Weights of a small GPT-style language model, trained from scratch on English Wikipedia.
Size: 14 layers, width 256, MLP 704 SwiGLU, vocabulary 1107, 10.9M parameters.
Architecture: RMSNorm before each block, untied embeddings, normalized queries and keys.
Training: a variant of Muon for these matrices, 410M tokens.
MLP neurons of a small language model. Each row is named by its layer, matrix (gate and up: input weights) and neuron, and shows model dimensions 16-143. Each number is 500 + 40 x the weight over its row's rms, rounded and kept within 0 to 999. Numbers have three digits each. A neuron's up and down rows have the sign that makes its largest values positive.
Before each neuron's rows, "fires after" lists the tokens most often just before its 100 highest values on Wikipedia text that the model never trained on.

fires after: " m", "e", " E", " gr", " was", "eneral"
L2.gate463:476471507540452443464478562523496501514623547502465457467556529514511550513478473507480417485439504507552496505469506496557513519547489504516471466533561429535498516473549489552504529517497504571549474454490482478518474491518423498441518442458458530516449486497535510532485450512446556498480534566493463448552526477525538418497552551498511524581510530492522430479469428479469500539474
L2.up463:490477512522544443459523549456476499534492487529523467471578537531499518512501502504509484491474510608525486423513473495496467514502551583493518497436513505502491552534471458474535456489512513551469474497489456486567461435563497557421475461570577515487567477512494410517408512532490546505483532511476490455570487404532543508497508551487454499566489500559430444537466371452511577534544

fires after: "al", "r", " r", "ic", " R"
L2.gate335:550517427510479477560483511503471506465526513458466512488441541544522523526561503420494565508560479490467479516552469541472522490503497510511454587531551527495487537537495488546473554506469566509532425484461504472477404559423468512513543515495497538469484468474562440490526486503487574471506425469536565529475539502503454495477428466584416428430536490458496521511491467489485526440536
L2.up335:540485441527529487497467486500554427504528538472491469431469532449522494433431463472451477449540472553468517577534530448478479459432516544524472543587483440552499498544528492482536529445501553503594477422521558463503549519537472464473492539574464519467454508422484532407467551554512469526497455421551540511517486550496421515499420503542535467526548508552487525527475558562378498543505

fires after: " S", " s", " p", "3", "s", " T"
L6.gate605:495536497408546538490501496508485460490498550517508524496559515462554449535574474533506501500507500440495507555550467488497549572442530504527519498485436465445500435516438446514613536550511455493487498511520549506495545464459520532524493497483552473426478523452570499600520482415464506513500490430485500602471575479476508551553590508517496542532461489540466535525506558474542583505514
L6.up605:528469558507511567406528572500497451630527500587526493448461509488536478463521505553496531576518591548501524507484576481530481484565480446496515493565510512527497533501531500496544483542524530434522514350535464488479531499477540558505529487496521520486488467486542528550524529482531487595464423467481516508413475458483464505541505525500441457517491519477500453463437505498520477438507

fires after: " s", " B", " S", " b"
L11.gate208:498540530493465506529469488478519424432487522540498513478550489546521547456522472525532498496547483478543499511538439509500466505456478550525471514503472543459478515475528506540494523426528534471573511442475522581518496460558512505461518447392415552443478480411534528440493511483501466536503409467482492529503521476527509521459527501519468519496502490500451412494403524546493485523532
L11.up208:511419594584441530490564469516459506426525487464491497560504497528558526513512464571539492513490569479441528579497488480473432520445491555488508512497532471497564467498470512447500561475515499537498437517509527452520477540522554423475524462546492505502472527470548553471479468517527541463492459431546545509517524467471399463519449520543527546517482480489554547536517526550547424533561

fires after: " S", " the", " and", " of", " s", " a"
L2.gate8:429505547565505493467476502510563408518459474534449476490533522524502452520537464573513493488528502511510531548442524474463528500423455509519542522434514472504429449501543516497462560513503496478539494485478514494450505503569491583453547460522493548484494440472503461568431506496516502620466537505505471583486418498454463507490505487612445497480516504540533481494504540522461471529505
L2.up8:561505487485514519485574516461484357517521538492444501449496512474492498490503578501475493493518511527500518497465431487490566521457454509476514540463509579525469506495495447517436544521471556517523418460537513541495515522428466502509496556540500517481465580465589658483474546512515528605471406521542506541445508490496480480478483520543427543480567495541453461515544479540530449471460

fires after: " s", " d", " H"
L9.gate112:541491557496476468483504549491397525539479469479546469499522474550429471448500510609476541494458395496492507446476476466475474528543488557516441517454460527446514460423533489501469487474529513537456628509451485556490516521581565508494428516530590512545478557506476486448498518464509491547473473487463463491453486509472453477436484522589503459450428460494439535499507520531541466535451
L9.up112:535481552519432478494534527509492520498536496418481500499519448443518474517568531558496531473470510489469526468495544537522480466459433430551473488545511527535470542416487519576562506416565587465511466578493455577573470503540523478492483497568519487543461511450502486521576410422464486582545462506459491475503485507459477478557494519589444515473466452511488460532476560538558489526455

fires after: "ro", "m", " e", "el", " m", " w"
L4.gate477:609536582522558481437475493503452496453508524473498475457501421526465445497502507487553560506469468521485476449406460534559470535547530478495483431487551457525521503547526554539548476496450520474510496535515529439500478498487550543530483490534495506533495516566501428535490527498422508507548523558538457496453523466493531490522458470537560528424538490494476505509530508478541487413507
L4.up477:508455506476535532487485490537561497585425487513474424470446440481484549486434500476507516531500576527481525483508524472452524545477482474456546558554550484499443473531514514502459550438468469463496495522423522527477482470487446578462513551465527469477478474534524588528486460405478495473508524476483536450443506531499570463516570513512495476516483460555529497462483408548533533447532

fires after: " v", " V", " O", " o", " P", "C"
L8.gate460:472491546502441505476483539509521398413430493567458433575496537447456566426484545484478517482452454488436455532531556470503529567551482470534496523501453372449537519516453519479534478497471512488535582416454508526551504428499535557515484529509525506417468529520458498488515493486553487499494496504522452434550522553544505461561507454535602460429475484550474435498381522515471488534434
L8.up460:465489429434484447534576546533537487444463472584472474558545563476516468543520578501533500517473528507488473487456512531503508588556504503475469476482569499488487501512425495474524503519482480514460514499453501485502535480520484472484416506450518468495523540455468510460495438497556472536478536467489530560552482449510519571574472456528578512448545486503472526550476470418481511503512

fires after: " Ch", " st", " Sh", " T", " t", " ch"
L2.gate415:432414478545516497486522479455522452513533491532553467504509496436382502553542488462465489499447472457521510448481529590467452517533507488490551506464482518485562402410498438481484457485513405493478518480538469521494559521500509447508513521503548439495534507494489555449411551445484473533524517518470490560440540482441478469546521429475541517499466476602504490495503514503463538477469
L2.up415:466499535538509479559492541498430549577531493489505497519511551462503465502505507501523473445427533444468439518417485521531487458467482484447395467448486510445469581557495465441492540539534479557434520498577511518522489510464525497466499435587508473503492515529475472470420455457541561540486402487519503518495466437539508480445575499484515519467498499495557459509475511545446497549555

fires after: " ", "|---", "|---|---", "%", "|---|---|---|---"
L8.gate475:451490527476476541502456532500457508544468498540513505518471473450587507507490500485462551461451564499495577465471454552538458545486551543523511440494522493554471544557425487478569564432417501494494465514590539513513473486455508545510560497515525528502427445528475484509513531504525506458521444470499581444432533425493447489551505488537585530524555555487548517525491568484530429525488
L8.up475:455486535478507536488496436565484437487516538496550544508483521493491548533500479549493544546552518480539536480498529510567473456452503450509525553492565502568529464415595452511551516484454545445498543487537472504579512499501509488522523401530501518553515473486491439480595465500497519522412437516399538521563585475433473477444427546503521519523606492525486509523467519516495412526422

fires after: " g", " m", "el", " f", " t"
L6.gate172:496507491458472499464437486546457424398563499510564440368500395520517521480515483495536536461464475514473473445549496507521571503511504463489409522527479475501406474486499494523567574464498513559507489519495531421552495530485548508476556500534429463496409491502532513480466499533523494465496526573545489477473530460502498489531473496497480550465463532552484488522500543531455453503509
L6.up172:491504519470425519546394504555490500510511472574499556475475443513540439521521531473499521522556482492508492470558522482529541540483577480554472504463431528438511562458534530484469584461522507493472451537484367474466480450450462476478559498494554413551478483541534540500510576488507406531465517559508450541383476479569540470463496467550535518458465516537514489463473547496523514489509

fires after: " K", "k", " m", "and", "ch", "j"
L4.gate674:486530530499506474547466477472437552462512511494518499519480488513516558552525530548441479485472562494500469446510502526498518518386558433554527532451495472529432465566604461524444470481528451516508523559542521462545500500432494498493506507457460560480453460479474558468539490564530511471574541512468518453575506551557435512473465462444528514454512512527543453521507533493491614446588
L4.up674:552470514467426486470521536516570469499497481485458546475459504486502499539452571484404472493498450514503441545499597456528463529572479442443472506476482476440434495498534537477527486478568520514522478555515557485548485520504486534400573485536449492544464443471447492575503455492535570496559481520488489501482462455527512483497522558525479577457500469430480537534478476507493442523535

fires after: " D", " F", " d", " Sh", " f", "ch"
L2.gate633:553468489465502491521470461530448520488487460535392576500546527489538457419523514487547503513515472537530471499481517596532500506462527463543480484413567508493511461556462505480450475511474522477466508464457499474516423478485495530487511530451518452422577529434496486409499563469547472516469463548566489467552446523481478481565594521558501545490423464564557492506457469500446542509454
L2.up633:509417499585508471520509487440507574571523506467464354442577519497503572445522503486419470496490455498465504518518538482495485472498530490507465496517470526468489569451485476480518476506485460489506512492542463566507527526449499590544511397483458468462456513498571467507531521512481497532471480537540500476470501527518461524487445480528539526455484496511549486520513405581532466523528

fires after: " R", " r", " ro", "l", "ail"
L10.gate160:585538495481486546473479528504518422487542503509444483512481501511449482553461512552531397493577497501522434519538461508561535536561511520523536467477502447533531458494510484484486464440466470488475511481458573517495469465536503506450559549500468605443492471550491479530521480500531504461492485426406429591496480472502420499488531481532511429402511493633481495481520516450489512576478
L10.up160:514515496502454525440501454456486515447509501510598502456494458442521509485425570481442514422523544530487516466562578518473450483476532598543476547509520557478492560561507468556470505470508484441462537489422508559522533527495442418553472539417451434459563558483453501497497510467513482484559444503471508462526507469449453521559492516485471467572581501511512507454483475475527545495530

fires after: " S", " pre", " E", " s", " inter", " im"
L9.gate190:474487511491442420458452517553499509449502520561507510507501499494522514488478578523549495515519546449513482485518437596574535449529498403497502473485565573483467525524539514462526546496460516473517515513513511500484508539511438469524531580388483497509520523577465521493536461542582466538483501487464477449527552489454442479430500550448489563474487586528489484525519470500499552485406
L9.up190:456461544463520453558465472475419485458534391487494541494431471488502493461491531537556597501497492514379413469504394559518477516513500503543545525467513494518523501473480521487506581564558524509487473520489523537572532497504484456469474451427561493464507500489481540471498470484496527499458419469469488539542497536495443525441547548598501485494484502549495430559516429424397486468547

fires after: " v", " p", " N", " f", " n"
L2.gate162:573514509450472513529497519511505509479511470489527491567504546499461516433509463475441455523461595526458458527466480560485489519556510520577466520529435579456482549509440495542507530469477533532433505493416515507557477528533505442493484451458497472431485491552529527491542530437516479510560458490509504487477440532523602506511513478514521543500417546440452497617444536503495563466490
L2.up162:477501466448517557563433563522525449521431462444519493466489517474551491471532468487548476581521515539517469486522470496487484481503485519594579555437570496522486479522500512538514509501519401496447571466467453439498408461501426539510471460483517531498527540467520556540520509446489441527492489451548498505499489572583509525557515513533584508483485471483439484468481515511518418484476

fires after: "h", "z", " J", "x", "in", "ah"
L2.gate474:511528572492496458550522540480497403494513535560437541489430521488526495530502508488531481486514501476550464486476473453516467465498516488488503511513449473461533513480521498468493520493502457564479482408577488423513559545462577474473537540553590508416472528453574579497484516489475523539501524516541502467418530567416515434510466512449525514497485480574453457508477478453494516475513
L2.up474:516464543453474468519466523524510409542460462588462549397501556511605494489442441549534551513480446485529407489443509540484541513474477532477480516496440463466556421513455496421459499516502479564541478481536486483537452447468469488531444482537531529510508561439542484460584496583509607480476515512493457502484475556564498455527517505539555452522535459529455528485498438501425552498460

fires after: " the", " e", "he", " The", " pl", " w"
L6.gate268:611492580502549469575478560503500473489467534492511518483539504523443481516576453531465528453553419515485584409425536548488478541529478496495490485554535465438526472483475505498552541470483513514539463450497494473559503478503443462509553511468520514497552507581594498523532551473486460547532539474480444519515511548555553480479442432498582496501530456490539503392547575471463489509549
L6.up268:488510470497532455498468537559499511481435539497501535510517490466492467522445473437502493526471446457492456517478519499468461515544494503433446537547470493508586431438508550470496470545486502474427566471503484467532555498511481556473544511496526499558529514524469471528519472490496506480551520504423466423476491490417540477467428512539566471567475446552458427484551443471552434419577

fires after: " S", " B", " s", " E", " ed", "P"
L8.gate652:490498506570425468477500436513517478509588529493502502483508461505501506469455481497548627519555534533561541491527519454556472493465538456475525554507550445433464462465584477543578540493463498495465513487510480492385508466480452504440449499431532592516502515446462506550440562532536532498447455450513440458557553515452492483501557423458436513507511558511511519566508561540466506563524
L8.up652:429486480485425508441526530438473496484485480512472557512523513495493520432576452474526557507461431467489503499449475538487423513481541463502510530519501468488426560451562528540415561430493535499461515449473542565553554464458463532451473405554483562488548552409561501608519418507508565568497454501527507551493520539502495496485552556493502512517451474491520456466585472488617484504518

fires after: "-", "==", " (", "==="
L2.gate190:489555532514560496513570503519505443499505516477473435509498474410440513507548550466502542515464567484496455558486474490440527495469415580540487368476436478461488489440485435525503462494536473469445525456497552608450536497540479479508489533471452445442516457476559480487439482474526507489535439471463522549464476461491460478410471536508493454498462527554490500563510539438532478491484
L2.up190:485495471499480541549559546475512483519471453615399473461507562470463489466455463441506432468450531516441530534544533484484513542509493480476515559554469411558494465482470512445470506444507531507475522595484494502481458459552439500430541543526413474492513463504504567542600465485582546450502534453484521484441521498473435554484480499452516487563467484497467478505449504494478550511464

fires after: " c", "amp", " rec", "v", "et", "og"
L4.gate171:477519537457548547405460483486503561545514464477512538488521530534450484519538429579432447527492440456465443514487497452529473570548514516522492501494470472470527614526507439452510495440548564457529551466566494534530474464524490455490584500533480463400521495516503451497483439430497394577459519471516472524534479405471530501521496455522499539514569459522525532550487471502434461530474
L4.up171:464557479549566510524469592512537494545502531480438575563498559555524517572507541500496476468459482474411447504507491466503558465438476519560518515442470524539491537478531436459551491539459521497502524441485478520523516458501487535509440483509450505510552482540438435437521464499538488497492463447445529551588498427531528451505530388497513497486506528492545505519458462565519552499543

fires after: " r", " R", " l", "l"
L9.gate400:464560519472493589477505464527528514460487545528577442499490614425541486435451541516569433432593473504510511519628525481509553464500493530530454572492515394527478468471532474487483511448497523507504484523475470476528498506512553564549530545487411567544447524456521560469520480475446472477445488518484456483501479539527421439466484494486448442468516499527497523473432408476539507511466
L9.up400:479500532533536515450516413573484561527482569504509414390486499442521486534517514500529500479545449540402448499554478519564536487511572524518447437507470458495461440491553446549507469450553536430529506501502464470513424456502576425432408486456586468517520506474450404498501509448488460512506459527455475470498439456534462476532493456454509469514511519533575549510450474566484568555524

fires after: " ", " m", " pre", " M", " s"
L8.gate641:515546571511504547498457494555443490516470516486524488501514477522471525528523493497506493551489485493500465583496529472538502506526530559493492479459534477500537500385559437512544376498530547422475493547505507535547452532549444508503486520490536494424408531517501511477503418477428526560521482535509442534504476518519504472460473515587512482457498436526493467506505510528478549498466
L8.up641:448483550511528498398470501537489463421578490435555439591556525529513521512446572510528478506506487499493521470498533474481476556566509515506534596476537491517486422391476488422517435470544524465478533467505534579493523503522437468510535472519427500475457553529531476500563480485489498567516536527468473529496587463530467463574487506501501478485474566494499532498470556435465399575497

fires after: " c", " B", " C", " l", " L", "c"
L2.gate435:465452491509566468502491500499485468470538537548544556500465423488426498558471573512474538503563568426525492545512460437463449564526400456533526483480549442472508554467564501493505441473533444498447482460447513389449536450505493510541545542509476496525550547494424490462467497454501488463426514432440482419468531523495514537444487500470440503445451501435430462519508519541511471505503
L2.up435:497478452605531531515495485494357479499446572509489490573478462465450521544494463495410483530552495495435526530500558503519519530501485488509468516468523443469504489547534451475492471492474544468556501526528452524509552464456410506425528552529436555437479519478438480422431494464486511482524479551522616549558590480447549563464500484409488511476499569520444476426498492530516473498437

fires after: "r", " f", " R", "ap", " re", " Tr"
L4.gate230:468438477525529496584442509522483493473553525542471486432578469567450538453528418566554437478497465485511490517483547527465520519529514478493565519490515528468531483604501453509500490481486460502425496526490596495512481487602452463474509526444527455481524580481536441567460496513453500509453514523469448490506486521465495524563556524482497551512535541494575553514502483506493533459465
L4.up230:459441436490506546515490495476508503566468503515548441427551547555465549511499567477492426475527513488511592513434523464444431477486516494498416506507503472486473466528584508476481496475570450488512461459574519508502542500487426524465492517428528423473501469500578488454517506443518473454512453515514557531580477530520453493583539577500592461498517486500512488518470515494546510466490

fires after: " E", " K", " H", " f", " M", " w"
L2.gate338:581489493471471510473497527519460570486550443484509547475561452537510456516494435551477455468586488484469498462567475438550494563571512435474433522453425475504481507515485555493481527509507512482518512529501512553455483572494481438505509491418533500461481503500532547515511518514489552584567474590479429500546480463469459470484520463470452480581456475536494491503491496463498609516530
L2.up338:571463518432494535501480484498540545498585435429459502574503532494541507483485535522505439502574541491491483484518536481459476553537525531479521530547470520514525534482461546534452505506485471490548428516500555479515478538482523466460559435528556474481492579558450611543527477520481462516579500498446499506469496554521480533571467524538535484558526477505468423531414561518490544463458

fires after: " s", " S", " the", "ort", "-"
L8.gate297:523530495467458461495543493484502533478516477516446481542503487526489485525473478455452462627532430511455466450550563523546424489496451502467499505505503461470577428507502527581535475470511457501489388494529544475470541514543490499462509501522515531501479504518483479487473498513599544545483446493543400483533552543478428570478478570444489519429434470541498437478561499481585538521438
L8.up297:491517454547445484435561510474467507462470457526467468580535456571515502490499481566527518544544471467465540457488549458418507507441467527426520590527477524501497461517579514540509478539525524431546473464537507556560543483554496525551515570550492545587511530491521522567495500500499511524480458503504513468551445440507415530488544500440426529489483516553536542441468515519520496501512

fires after: " s", " p", " P", "P", " f", " S"
L4.gate10:527529499472490562519522457453439425526420543454490509548554479535457481500532465506442474480553496447457523517513492500528539510459442472544505506459482505532443450588465518478495499503529513459438567453526519566521478468437494469504510528541527467493496549462489469445459455493512446447489485462490466506456502470541493507579476476598465463454547446447425426525477539612456534498590
L4.up10:494465512443500484523512519489439500496548436480458441451570489499524510494437498557521524569456538526475460565500501470479479497469519475511460467581499539535595456449482598551500513511442559504478435454507513525524508474603508523476456497489456500540534476544507483552514438541539478519470518502498502552530435462529478524532474477545523532523478533507491446428450486484454416485471

fires after: " m", "C", " E", "m", "s"
L8.gate117:495514571502430432526517452493440498473460508504466485502599475509547571498517523462558561443427604495515508503582470478532522508494503524491503460455556582480445452485476476536503506473454494423511491550555448563528496503482476618580495546530540470500515507465472580494464515577464507514489488549438494500471519491537453479488466510489487470412480506504513528516511533486520472519484
L8.up117:522492580507494461478491435562485557506461494477450468528569542483509487529492475517515455493420508479503488512494441461548415463490565510447581512488560507459499516426542477442500515427569489547551507420503465515463525488445537529512524485468426533509498487484483493476462524526488458546517456520457515465482535509476494428521527528445444536420586474586506538554559489544479447456472

fires after: "res", " M", " res", " N"
L2.gate513:491441508511457527499491489430519514548483466570538452402503462487498497518573474429507539482541513477511580479503529554448535417473461460519537510441530586514475523489545512556547526446466461430474473451490455529478499502421561579446510469468515527537528444521435489546500476520530545493517494430517444463474523522496465527490569498556490436474539523525396481534509579498521577465533
L2.up513:523488489523495498503567508480524405548452498499536460530472504469441509483540476487476495458530457502464507435513485490457468485506532475528482511517525593441484483511549478579475438483514443537556469476498465467466441495491522571505500447447444448493536480496487563540562540476538509480468575483504465540483526480518568480498515499593472473426474541457453430553516453571563551542523

fires after: " V", "i", "v", "u", " v", "c"
L2.gate652:474471454447500467511457531424571487475481500450557424429536438538577436542463490469475459477583480498542459471486440487540501530532525500477466471502579468515454493568503519548473500441476506514469451493543462374478504495546472519476525566442440447438488562528490456525528488529482516482487412455503540519487451527536593414534483496446513586514511461488478451520450523476441495522526
L2.up652:510494477407478441477454455469491538506462487428506451531500535503547485538429455508507543448541521482593542471506555407422490513501507540452516449488512411501501514542476559549451494472479498512461453488521528461509491474492478517489530575461472513548485460480408477431567510478441414514403479453575546432471509563549499465507515417463459444567513469458536526519493554462462502514547

fires after: " M", " d", " m", " f", " N", "iss"
L2.gate475:502496500600474539563549485507610577495485439515475430444475504469502489496445498480490492519609553499425471485472504567462516503455474446531461535512550507553449426492541518498461478531541491541388549509527448507527483533475505506549490489528414465433483518514521547443517537495498490524546528488505469460477543500489520456477607508552518485508415447481474487531507465474478514483534
L2.up475:541532466594475516521447546472515513514529470461506406546486511486515456457451484458555567537531516541451487524455421569454481498514495512480464567460516494507447457507435441549444526537481470516505517536420485465438459544495538576488540453590460469505481539508531489471482561518583521510525500523480470507501494481484549495574563487547540538503515440496537485537480411522489425545550

fires after: " ", "em", "'", " \""
L2.gate511:493548434480482516533558496483578506530612463532530548488514477481502500424497480463581509533420557531540465555526534490439475495530541555546495563453497521473583494448473471517515464513536566504527520555467492483478508444529492502488507480437470576581460453434476521435521437523530520512522493552452494548500486516502501452504469495461568515485452563532490511511507492461410474432459
L2.up511:475469434499464505505523525521521506558503481531541555486531503531474464435442500441549536518435533507574496494537533506547536517499447521517494455524537540523486491517526469505560481522566459454481502514448461551529478452449518463486543512446507507521449527442529491546477538505561461540459502601448449521509458581534439505499542434528459536516509464482472541572429517503403521509423

fires after: "|---|---|---|---", " |\n", "ep", "|---|---", " that"
L4.gate150:508516498533531485452476453483497508484437496561485501465460527502515567536462512528520507576436497544476467469498451523549539573522498466521461488456449446481489520507492587518472474440469438476488532474533493470499535526520417530501467445558533538500467546562421477455468464477451508400546485381535513516463495574510496452523400533510510441498458515535499577480560573558454467478525
L4.up150:507455506461433542454483484505501434494509511424535500534500514506539490425530561547450514543504521546488493495491420549563439536486437570452502477502493532511485520549485494507515459480531538504486531501476514482526584491493533469492499396585515497526502497482459521491460466537490501436510503480518547478574553401448525510466492538502545371523487473497446485516511541474485499504468

fires after: " s", ".\n\n", " Y", " S", " n", "-"
L9.gate164:475509469516424561480575541512358482479542508466539470440519452518494535499420451499581561495511479443531466501555515459515458471481536459471547554505515438505517490514492500551470449470464515514502499545441459534508502524534458544583569497451493510569496432541460477553492494576595569499484489509508576461500485494470420531479536489545525422504432462471474505495517529476548428544425
L9.up164:450515512480532494457512419542431468508465504599571507498479393414453523508532485540516490557519464509536526495517556477466517480474496440491445528520422515488469424492523483581534469551536541548503503526423434516506437505478439567464467540462560445561517535560550556467430496466443533506523536527461464554487507554547478524566479492555483487484539491506532507501467577518496555535467

fires after: " K", " S", "as", " a", "k", "ak"
L4.gate109:531462502480437383520486481467458459509539450525510522479504499520428529471499486495479439467523591462509479509619490526473508510501547463561514553534489482540498500483465483491522541563505438561525545532571412505476497475503430465483440472530441444477495524507474528514505499497473494538509443514545521499451486403517511519473444467527507456493535530517478416592557555538484576458521
L4.up109:574476511433449490547497457451545467505484528472448484428446492516453477476436530561477470483554436517461477505557528456541492519561475478495493524511542458464574510512455502530543504558446502550488511517471469502560454474489513518521498443487507467535452490526487473512496541433505491519510486454517496511425437527469553515453446481480541550509503525487530480553514477432473528518555

fires after: " ", " P", "ot", " M", " m"
L8.gate529:469482466437518454512531527482487511524528499573481489471455538451505502481525459489456535546461538601446497521552492514469483528493425563570422485528550511531497505457504475440497444498483505484479477438520449484447508445466506488450475486518530528535506533463546517501469452512495516544549453465419527515551397538447531507539473527542581504489474491463527504532524492452405503530458
L8.up529:466435497461504532507491557459564556445534535540495455527519526455482541514491517495481490434486543542540521498516553444482520558559445519509475524493488443551493540630456431536463502488517552492562508444505410515531470467465416505604525490449521549414508516473531528591493435491520518445578456513524452543531477419572522519550531545533540499501516516535469589565522477519493519417514

fires after: ".", " T", " t", " le", "al", "H"
L4.gate695:407546518498483580534506462536468500519475463502500496443479464466511505488447526526454475502505507473493464425496485541460485465492390482530628506493531585528513532501546426463538525505495443509463528460487524510503512472519455476504508517486538495468480462511524494459449533510549558434500549503496488577450474501367522516543467468454591559510448485468514455585596499500560493546531
L4.up695:529530467516488489552505504505389531444539489486513527516527471455558475492496482490447487427485496524418546512503561554461412553529538501517439466520458502500484451477408528420458555499555522571466512517520522511542517456506452606471485506476542560549494494519435503485549547470529506551504566480496479471513500521508502517488527525490534515459466449478503522494540470503490410417592

fires after: " V", " v", "|", " J", ":", "p"
L2.gate145:567520494515493584492530562481509465462517484522507523532579502495460468477541488512486486486499586468560507466408463538494517534562524490425488491571536459530446522504476581456467483442537500544467509473532540560431466514462557544514468459484500488500502554497556508473463563506516493539498477538465488457537466518523472472451490477527573474470502551504448493500410480517513517561498
L2.up145:469543498480568475514496439427563473470471507504611504507512475436445491528526517537520479564491549478547489449518528459518466441530520489501477474482488504469476474518446433501473467512573464489574492437519478478477493588494441521526465445499466498516565483512507408521543526521558579403519528552510565566556533500459574449539509475521498511544525532524507534471505441571610471528471

fires after: " v", " l", " L", "ch", " V", " r"
L10.gate193:397483496464521559521523443556516457542464488493540429471582534514513570545527517499489449484557467488496413413541472484466460572508500523502457441493503502407483501565485465477534493535545465493452474447459522516527510449444520514493499503571426539495520524516507548493539501478554460556480530487427514503533475502497514490485517528463514460527569518545455489463456461560491450549585
L10.up193:456467424558485502514487514503511497456456468499521547472499477472499502555494501446420488557460527546455483485493587492502477610644503580514491526510605468482560517504514478527466442465512455519572514533504398418533518492600417516546470511532493544571512517483509484503522486508460513455520465477517499548607423415451476485524479496530541535530459522492414548484497458489563500587511

fires after: " k", " wh", "h", " d", " K"
L4.gate665:497538488464382498475453458583418475465552513481457539491453469565539554541517429521449471521580481504500553571554512472553504493520501488457514517551474458549497459536467482495506529482475484406480473580542449400499531472558532552482498481508518585527454570531419475395486455490457543496518486455447522544533421471479514489521411474440483481489523451465444491544487538508504544494534
L4.up665:490577489517519518465494526472487446537438523535461522539436523507551548551511543491574549460446449478513587501552501554520511548470452440477472477506553539541453585518569494469466484498419502484477467415441546476518479567471526465525532580476543492504508534527515471532447474487491533507541476549522457481468507501431520512468513487513477471549467424535556493441539429580535458425550

fires after: "em", "it", "ok", "ot", "ut"
L4.gate104:438562417410541527454374521502547450555501419474394529504473478531466499551533499455510497532403515494451510493534429507465487519427501488445511549582482551468509449451460527498522498513506507602538492490481531420484498452512519574501467545489468573502562469515518494492517556478508522490472507523532543460529542565471505431484480498517512584475524497491446462565516498546475503516516
L4.up104:486511489533497506455451533511473483489525462531488551458500445448453369468430444511467450471502576582501516497505476533515513446476490488545562484552529511439530518496511415458451491494542474559515463524457538504481526477483511576533503513559500538501562498522526574461476503502502461510507511442498399463543500530508513464439477517466545549530523451492476468453547534475482513504523

fires after: " \"", " w", " (", "-", "d", "G"
L2.gate183:602582527481592522472512438473598448525515486561482519451511460486436529546529462467524482520540493523468444497495492540510457459433560526506538521503486510485536492471512535557550465470506440554425451465545526540435479418535557464529563517455501435490515466487446416442535445475550434497473471453504503545423471507482459430501484497496534508477514525513512473510485452455455492495490
L2.up183:419464483496552500429496491484576468536496409488553558510575449494543522527473427464467400518514470548422452403552515566528492489513513588453481471502578530476502525508493518473427515482496502464501490527574490516497501496582435498522512548496450452605469516636541571533499511540522543492535517515525560467467516480504545492479490491455485489474466512431478493541476476518503536430553

fires after: "r", " G", "c", " R", "D", "orn"
L8.gate322:513508500471497442513491528445442464582560470491474492421531542606478536504521587547494489516483505541507488511530480476436464475484473481463469559539550483501386523485488542517478539484497447548441601567486513490495512507552495431526500519502415556495470418516527472474447542483502565485446514407460510474513538526532539459572456525513511470529453519472522531549390465493516446493507
L8.up322:468485498529494516514503570471467493518598553520497458483471451508458440553486471525557519464560471491441504505545538501465535471482467493528474475444507556523482511469544464498516543442523549550443467494520486426479501530504485516433510500462448535473468458560499481418496552506475462498485484464543543549515455483532463485402458522519528447548478559528546570478519558508415432480551

fires after: " wh", "ok", "h", "g", "il", " U"
L2.gate209:496492487452480552530482427475460513542527495552608518552472489453518539519422515573452562515502483510602454540509500437574500507502501450503509509587473509537502578548513523535474523468507568445443630559503458498538536471471509518529493473473499573454402518466544502455455497486519422517425484495506513571489507501529499542485477448451514502510523427553591465573518515482439519544534
L2.up209:473493477540552486475462546526473449478470543559465600502494545475557526542507566541573521581507483497614538553510536431523458423483544466461521508508446599498438505515456511530521501430495517531473475539468563433509538546481494455565518453486448496464478509467462527471482483531445482496514430526529440512481551469480525527508502546539472426478546486547515508574514520533496400446517